MLP neurons of a small language model. Each row is named by its layer, matrix (up: input weights) and neuron, and shows model dimensions 186-281. Each number is 128 + 24 x the weight over its row's rms, rounded and kept within 0 to 255. Numbers have three digits each.
A block is one neuron, or neurons of one layer that tend to fire together. After each block is what it responds to, as a language model described it from the Wikipedia text at the highest values.

L14.up203:144161096115117105125165100131139141144108131141124121108085180126108133122068108105094153105106127097103113137162118135109161137098122102145098116112142123129114122135148086141152144129107086147121104107158121146124125187114168080113117130140135140155174049118127141115135097071113157104
L14.up220:129160132143071125161121115143148126107120187152105108138097130154160166159123109148122132108123133101123106104119082178111155158069127105132136132128119159129092150091163121115161150127123135108170146130104124083121102123124115112097117100113140087106139119113098143111131127132115116115
L14.up402:131136111140119096142111087106143095097137105140094125113109116109115126124144170080142140117141163142116125139185139141127157172105118121136104136125144112131133142125138120158166117097143091069130107130155132103136121133113168137151095152131157081121133083141108123139183142125149183123
L14.up567:138138132137173129125094067126123088122123114077115176096115137080130084165125121128110153121125120141121118126128083133157149166103156118128117146167139129128125119134132117113171177102128138127134073083124109087137107144089173120123130135121136136122127071142118157122110148117135153149
L14.up1007:126150099121095124143177095113121131131106120125090137148102126143129101154109097152081161154083121149095105080127095169141154135080113134139124106089148120140098144109149096138162114079120111103159127109112128138121095159148185121121108124122160134134158063119144117144119147152114180138
L14.up1128:083118092147142193133137132122147171124124090161139173131113111118133110135162112126113117130090143145151123086113135093114165157088134118134143121117138118135139146119154105153084145107117136095145071166128108123103101134136178131134125151126117140131114093155111105152117130150118126105
L14.up1464:153143116133111086136112108128144101111149141139120127123128113101096142123108126152103145078152168106096080141152120175159173143075149132150072108102143151136133154165147098166144140130136048104168086103128101152124068164125170120131074111128146126154130084132136129117149128117149115105
L14.up1733:141165083131119118141148078039152159109134151159123151110133111144113129154082139103094128104081129150114090122154102117113156148090105153131139145100178128128135135125098126129106115116107081108118142083131053112107124171141136080088110146122154146127150082099110147133176140131120122136
Final token of a person's first name, often a word-piece ending, just before the surname in lists, tables, credits and prose: A-my, Pa-ola, Dec-lan, Simon.

L14.up153:108094187110083116095130143156142162095113112123084138153091151155102119129129065114162155120108132154140151137123136134170130118133132112153152130149178135145076138156110123154131123156104147074161130158129136147153125108119126161127105104154127107130185147119115109150130037140115124103
L14.up339:117133115123096126129167103142148098127092128158149092117120088126143129114102111178152111188129124050135155132106141108153140137146108124147071164108122124145148129123092160101132141120118128118146107165179151134126135102136147173137122137130144145133160101082098086148142140120154141110
L14.up716:116104111148136111117180113119131163133141115084154183125157102092128137123097110113140138135131140137098134184157133122099129151126135163128141119129107173194148125144156133108120103136142148122106145146138144131164118142097148091157060128150114100126092120145109104137117136109103147116
L14.up908:144109144122096129131144125135206105134138121148113088119140114127110122140122117140146091132125113105148148113096104134157163143172163107147126089126160133143120100111103120126141142141116117166143140110134087128146116149113097161128120140079101147133154092124137135165138175093154158156
L14.up981:130091145113115144117121115125194161119101134136132155120141121144141123141124092091068123145121106142110150128133170110120104162121085109151102113143135094126147085133134126148081126098172097129132103143115153116123132098084127114124123181080117104133136142145121125125158169149151105102
L14.up1107:121098132121104132123120169165114099130119093142101136125154095177109135108110155117158078084089124136085139132117120108120129101124160148093151091138140127149165117141147115185159115176124122124151107134142128159150162171126140091135131125146144107105134080130122088128164081163151149131
L14.up1656:150147122177133157095129122149150149151118133147102106117100152178138149112135173146117146106136117110123158187141141114152139124150152112143133144125147135115155137110159120136159138125116131087114155134118119141127133125101151125149086125141125102157110080111126122126137092089114134154
L14.up1812:141112155111120129159133139131115140182133162154145137105124125103151115097129145160121132107122122108150155180155137118121119140152117151130141149075080154125111095130137091156139136159097130142101095144114106144138125110107136113152100153118065106138130128138088140131165108153137128117
Thousands commas, decimal points, colons and hyphens splitting a number's digits, as in vote totals (149,649), ISBNs and times (1:58.77); also word-initial capital V.

L7.up320:135155103119128151096137122123165121132131115131137107111084175135079126097124151145096156122148113139156145062113150112164109103125087113143121164168123140113129131106146161133110154144087169127106104101137144127151144122145079126156142105101133083123112144126156106145121088112109120125
L7.up589:149148180138117153187118119188158136126154113111157136110089103102128136130119121109128129115153212129116099142102126136163134172155090146118149134108102122121145118123137097114153167100138130146144161139152101161134093184116132161123125128118147118119107143103092132110167127129114150103
L7.up720:135129154164142144092104144156137121145144134131140114099087144125097134164127115122082113084124172123127120094130118136139113171109107127160094100156121119137120123135145114106165129133123123153175085125102118165127152143150070077141117111114148109085161138157144148142142179106121127124
L7.up1562:159104124144100157162104118137142104089177137118145125131118138114149115168118099148125152103064138117113077149156096112130118125105118090122122093128131109154125116146142138089125100140106121087110115130156097111140094155151084099096130112114192134126126152084131106125111143147118122132
First names, or their first word-pieces, opening a person's name in tables, cast lists and reviews (Tom, Greg, R-ick, Sh-aron); also the first pieces of place names and sentence-opening He or but.

L14.up145:150124112137108130140163093162168124183159133140098114089120124132132142160132116136120088166123107111129119145125157146133130119141142129102153163141121130111099096116152151119105078122113137120116166118109148149135134140102124161145099110090100120141153142141090111145130147173109146133
L14.up214:124114160119141113098132089118165109155150148125073106171131115104112094118124114151092088137134131124141148095176126099101124147179118150152182091105132134142091131125107106091099111129161122152121120093108160164134126121127153139142094128120111151116123135134120093135143106131137129171
L14.up627:082127151139147138149066112125145050171125093102131104137120127112157127146154131141149101115137153152135131111104142104124119138117081166156155085157101114149095148154086176091134103108085126083134171091121113101126112137093126157113110143109151091151153089177128151121122177154112159140
L14.up693:127128147121060155167135154139137068118125129105149118160121096132115167123173099132142147100136141135117156136166146116109100127157120142159163125112117165132129159090119139140151123133111143118101140127078128178141131135142082100149084128086135141111094138135093131095130167157081079089
L14.up1062:164116151099104080082138129098161126104100129130119112174114088095097112143158081179095087142167164121109122159142155132151117140133089126148088094102119170151098089103149102135131137106120130157126113109140137184170165116144115150125134126187110143121132114135149162117142135158151078124
L14.up1246:085157135131153155159090120101134146108118136145135164095151117141129122115121109138129096099109114134108149100153157123091115104115163112148149098129150138124139108129141141093152099134143125118103146109137124100092072158114086076143102129123100102056159100153121121124138124157089169134
L14.up1509:112158158115110140193087112107188118130146137115142108116138146090118114077119137102113135106122222140153094115131136080098123103147131135140110098111135103113132126121109122152141124137096097096139152143110161122110119137160119118128128139169138179107158143154130129102115102131110154159
L14.up1661:132096122131086181176102096132137168152142098141095121135127133140148132121143129117055148162092143154115144141172124112125127088156104138131112104119157109126123116132131117097105150117103146149104139142141095128106074096124137148134123120103123106108118133136143149162109142129132105100
Short subword pieces early in a rare word split into several tokens, often foreign names or technical terms: an-c-illary, P-ite-ști, gly-c-ation.

L7.up1674:162093111140117138129118063132125116093131107123145108138112118145093139135132129094147112110139138109143087124128118133135122160108155135119108103129124109126134095137123134111154094127101151103125096109138134121132146128125133095094128111139181151158119110105145116162156134117143099109
L7.up1751:141047125129131134101137097136137147115142139145154097096130094110145154097125153141121105107133148137161085173106091080124120164156149097119126138147132126103143151111110135112089124110188131100096132116133147112125123116129145081136116120062105140144135107089091106150131143095126121070
L7.up1803:163140093127128135134122106139146079144168173097103177090157097126158140113163160113139138111147152130125129138168086091116138097134123150149146099134151107113115140162121132135122138109114171123094144141141107101139132138128109095121120128107139145115129074119128128150102159071101183101
L7.up1962:138098128116129123115108096121139117116146138122130130118136125130149116136107146137167125141147128111111121142122133133146134119128125162141137111079159142195089100089103153133092120112119125127121124153127090106151114136094152085127117112112149104108126164116139124156134105116121121126
Fires on the second piece of a word split after its first letter or two, mostly names after C, e.g. C-ri-șan, p-eng-uin, C-and-ice.

L7.up382:092131126122115091151136128119192131121160110154136140124096101160094134094123109140134157173098122121150159095148181152114157123146125126102088143123061145158129132096094130143131109098132105123140081106153141118152126138141151144163110173094113141082082137140152181121137111127140115142
L7.up745:138142118120075150131139168150141095062164112139146103152138111100082118181097165140167122173102095132169152081090132135119158109104113123125137107129109121142122145094116111169125147162112119126075125079115140135145153107132174128132129112130132148111124124127106142105119082116151139198
L7.up1885:100098150160065147139126141134137140151177117138114152145105128142069125127099122125148115145075112076183151121117141155099122123151148142161100110144091114095088139121149099127109115101157108102092107142116121152168134100112088122148126153126123152143154113081120172148123134154116156150
L7.up1949:109144150138083132166144092150130137109111148100134144141139119145093130097154115164149120129095138128121130101192144109088140108086132114124132137158131126103128130102088086114167104145132129107137120076154134091141151094103119130098114161115102142154128176101115151131140089123131132133
A lone word-start letter v or d (any case, often after a space, hyphen or parenthesis), as in v|arsity, v|oodoo, d|ump, D|angerously; also blank lines right after wiki tables.

L14.up31:092119158148137136120114149099111117089108111112134148172152096122107130121155110147085110146109145114128126115148173100099143151141142196133103152162115132119075101109141128136132109134161166117131152128083138155129158169108141116151174170083116129154102130116139125152159151130083124141
L14.up124:116128176139125114123153136101149111115087160112097122177067156146123141101088135147117134122143117152158140117102140104099098157139145142145114167138137130166128086091109101114043127109104108050109109164125120114180126110151120132111108127135106130170110121109139154093122179114106164131
L14.up358:139134109109094110154120122130153104105117104163123125144112105134140159130137110104113124101153120134151095128100146180116145179098129119067127129167120108149135098173105127148153129158107126117121145133169134081088107138110157154132090144140098143124138114107114160086152150127128113164
L14.up364:108161134146116151139135149104136154117128179154123108101097103119093130107146139160135129112126125099088118133122098103146133157114148116115133125102120133129127157128142168176115126091111184132165158186116129149099158132128140172087105144095119136173131100170128111092081111094087141110
L14.up987:110147171062163130142160150105092150075139110119104116127119122141123144125133117106136088104109119116109127134121123119136179117152152130130123121155150140104096144122134138152099135087112117171128117132139120110134149130123163103132154126125121105160172131105119111106115128110138190136
L14.up1070:119154146136137116127122125136156164144151119127110139109104166117097141120120191129183099086108155108139121146120117122096109119146106125119117112137131131143119159128098074132096118151100130149131074155161139101118095118114150138097129102144121144107197107149130127097113139148172117185
L14.up1239:102163123113106153136153126135129161107126152127120112106103129148129106107096125092094152134140124105128123125119080167089092108085113097102110107156116115111104140106076111144096110153124122114097130109159154112155114123148165137134107138117131113137135147077096129133149092162163134186
L14.up1954:103150115130098140122155104107123151103098163122157144127110116120098117090104090128101142098109113109103104103152121136118128111145096116105092099153139159119135110097109126093127105168138147168063104176150156135139073143150142149181139107110127142121146152080135111102138098143122134153
Tokens that open a specific date after an event verb, such as on, since, from or a month name, as in "retired on July", "died on September", "since 1931".

L8.up1126:114130135127144137140148087108137126089161086126121119115087098112120146110109145103079140119114157155076105095126116105117122167109076133139108103134154117162125100124114116156160161128109102111108080120163144156118154163178150082114113124104172155108127106132134113133098143096130121146
L8.up1353:147146161145127169111143128125144119148139101120123135093109109142120143145108120131113175110057123111104086074143139136119156162124109138121107115115156109149085126153130080126145121133115122156089152117148146131121136123159149099110094101150162150114144091117122117123115149101140164122
Word pieces that finish a person's given name after its first letter(s), just before the surname, usually in lists, tables or credits, e.g. S-ally, L-ionel, G-erry, S-usan.

L7.up671:160132134094167120133193075112092097122145109133133092142106141137115115080113128156155194133145151170113101141126148109106126134121158105158141080153127127154110184105117132146111152127147098120116087114092130117157138060121145108162141108114106119107142126136130154128106115125104125106
L7.up1078:116132080107155134112118121154118116095120147127145128114135134121102121116143147129153068108125114138101098123137119104111151161144122107143132161171123170121119100143120132095079165142136133184141082159131114174138117113110117152132198151087125106129150141106122154130154068129065105095
L7.up1725:134120152088117117134098145115096127108163122133129147116126109131119135122089106145129132112116080118111167126141124132140180122162129169129128111128135108128086148127175100119159126142152138117103124121113116150105147108112090160167185122147188140145123115152173091104113141138130110116
L7.up2033:106132140077155138158126144131103106138106146118117158113109109143109160111129125112132092144151131119137133145109096124122152164151114104113147147085108162116128093082141138094121113151131115107131155154111129127124174139106087123098107119121212118129159100145135123100131107110146149149
Line break right after a Wikipedia section heading such as ==History== or ===Early career===, plus tokens that precede a date number, such as on, on September, August.

L8.up514:137119135106111135167124137084105147103135138123155126131127149145161044130138110128088141144089165130154143098113139137090121107180092132146150119118152172147117144127110136160102148121126092154165112163103114155127139138119150140150101111148090157151076135151114143111152149118116132127
L8.up958:137137154145078102189135146111149102133152138151135134131099104115120128099142101129147146180114187156102113123147131116121159124144105052141119121108112164138123164119119130114081092136158133151147133149133137138136155144111119131178135131156090163121120126131144159154169151138122126138
Short word pieces inside long, split-up words, mostly chemical or biomedical terms (apoptosis, peroxide, blinatumomab), sometimes rare names or common words (Chattopadhyay, bizarre).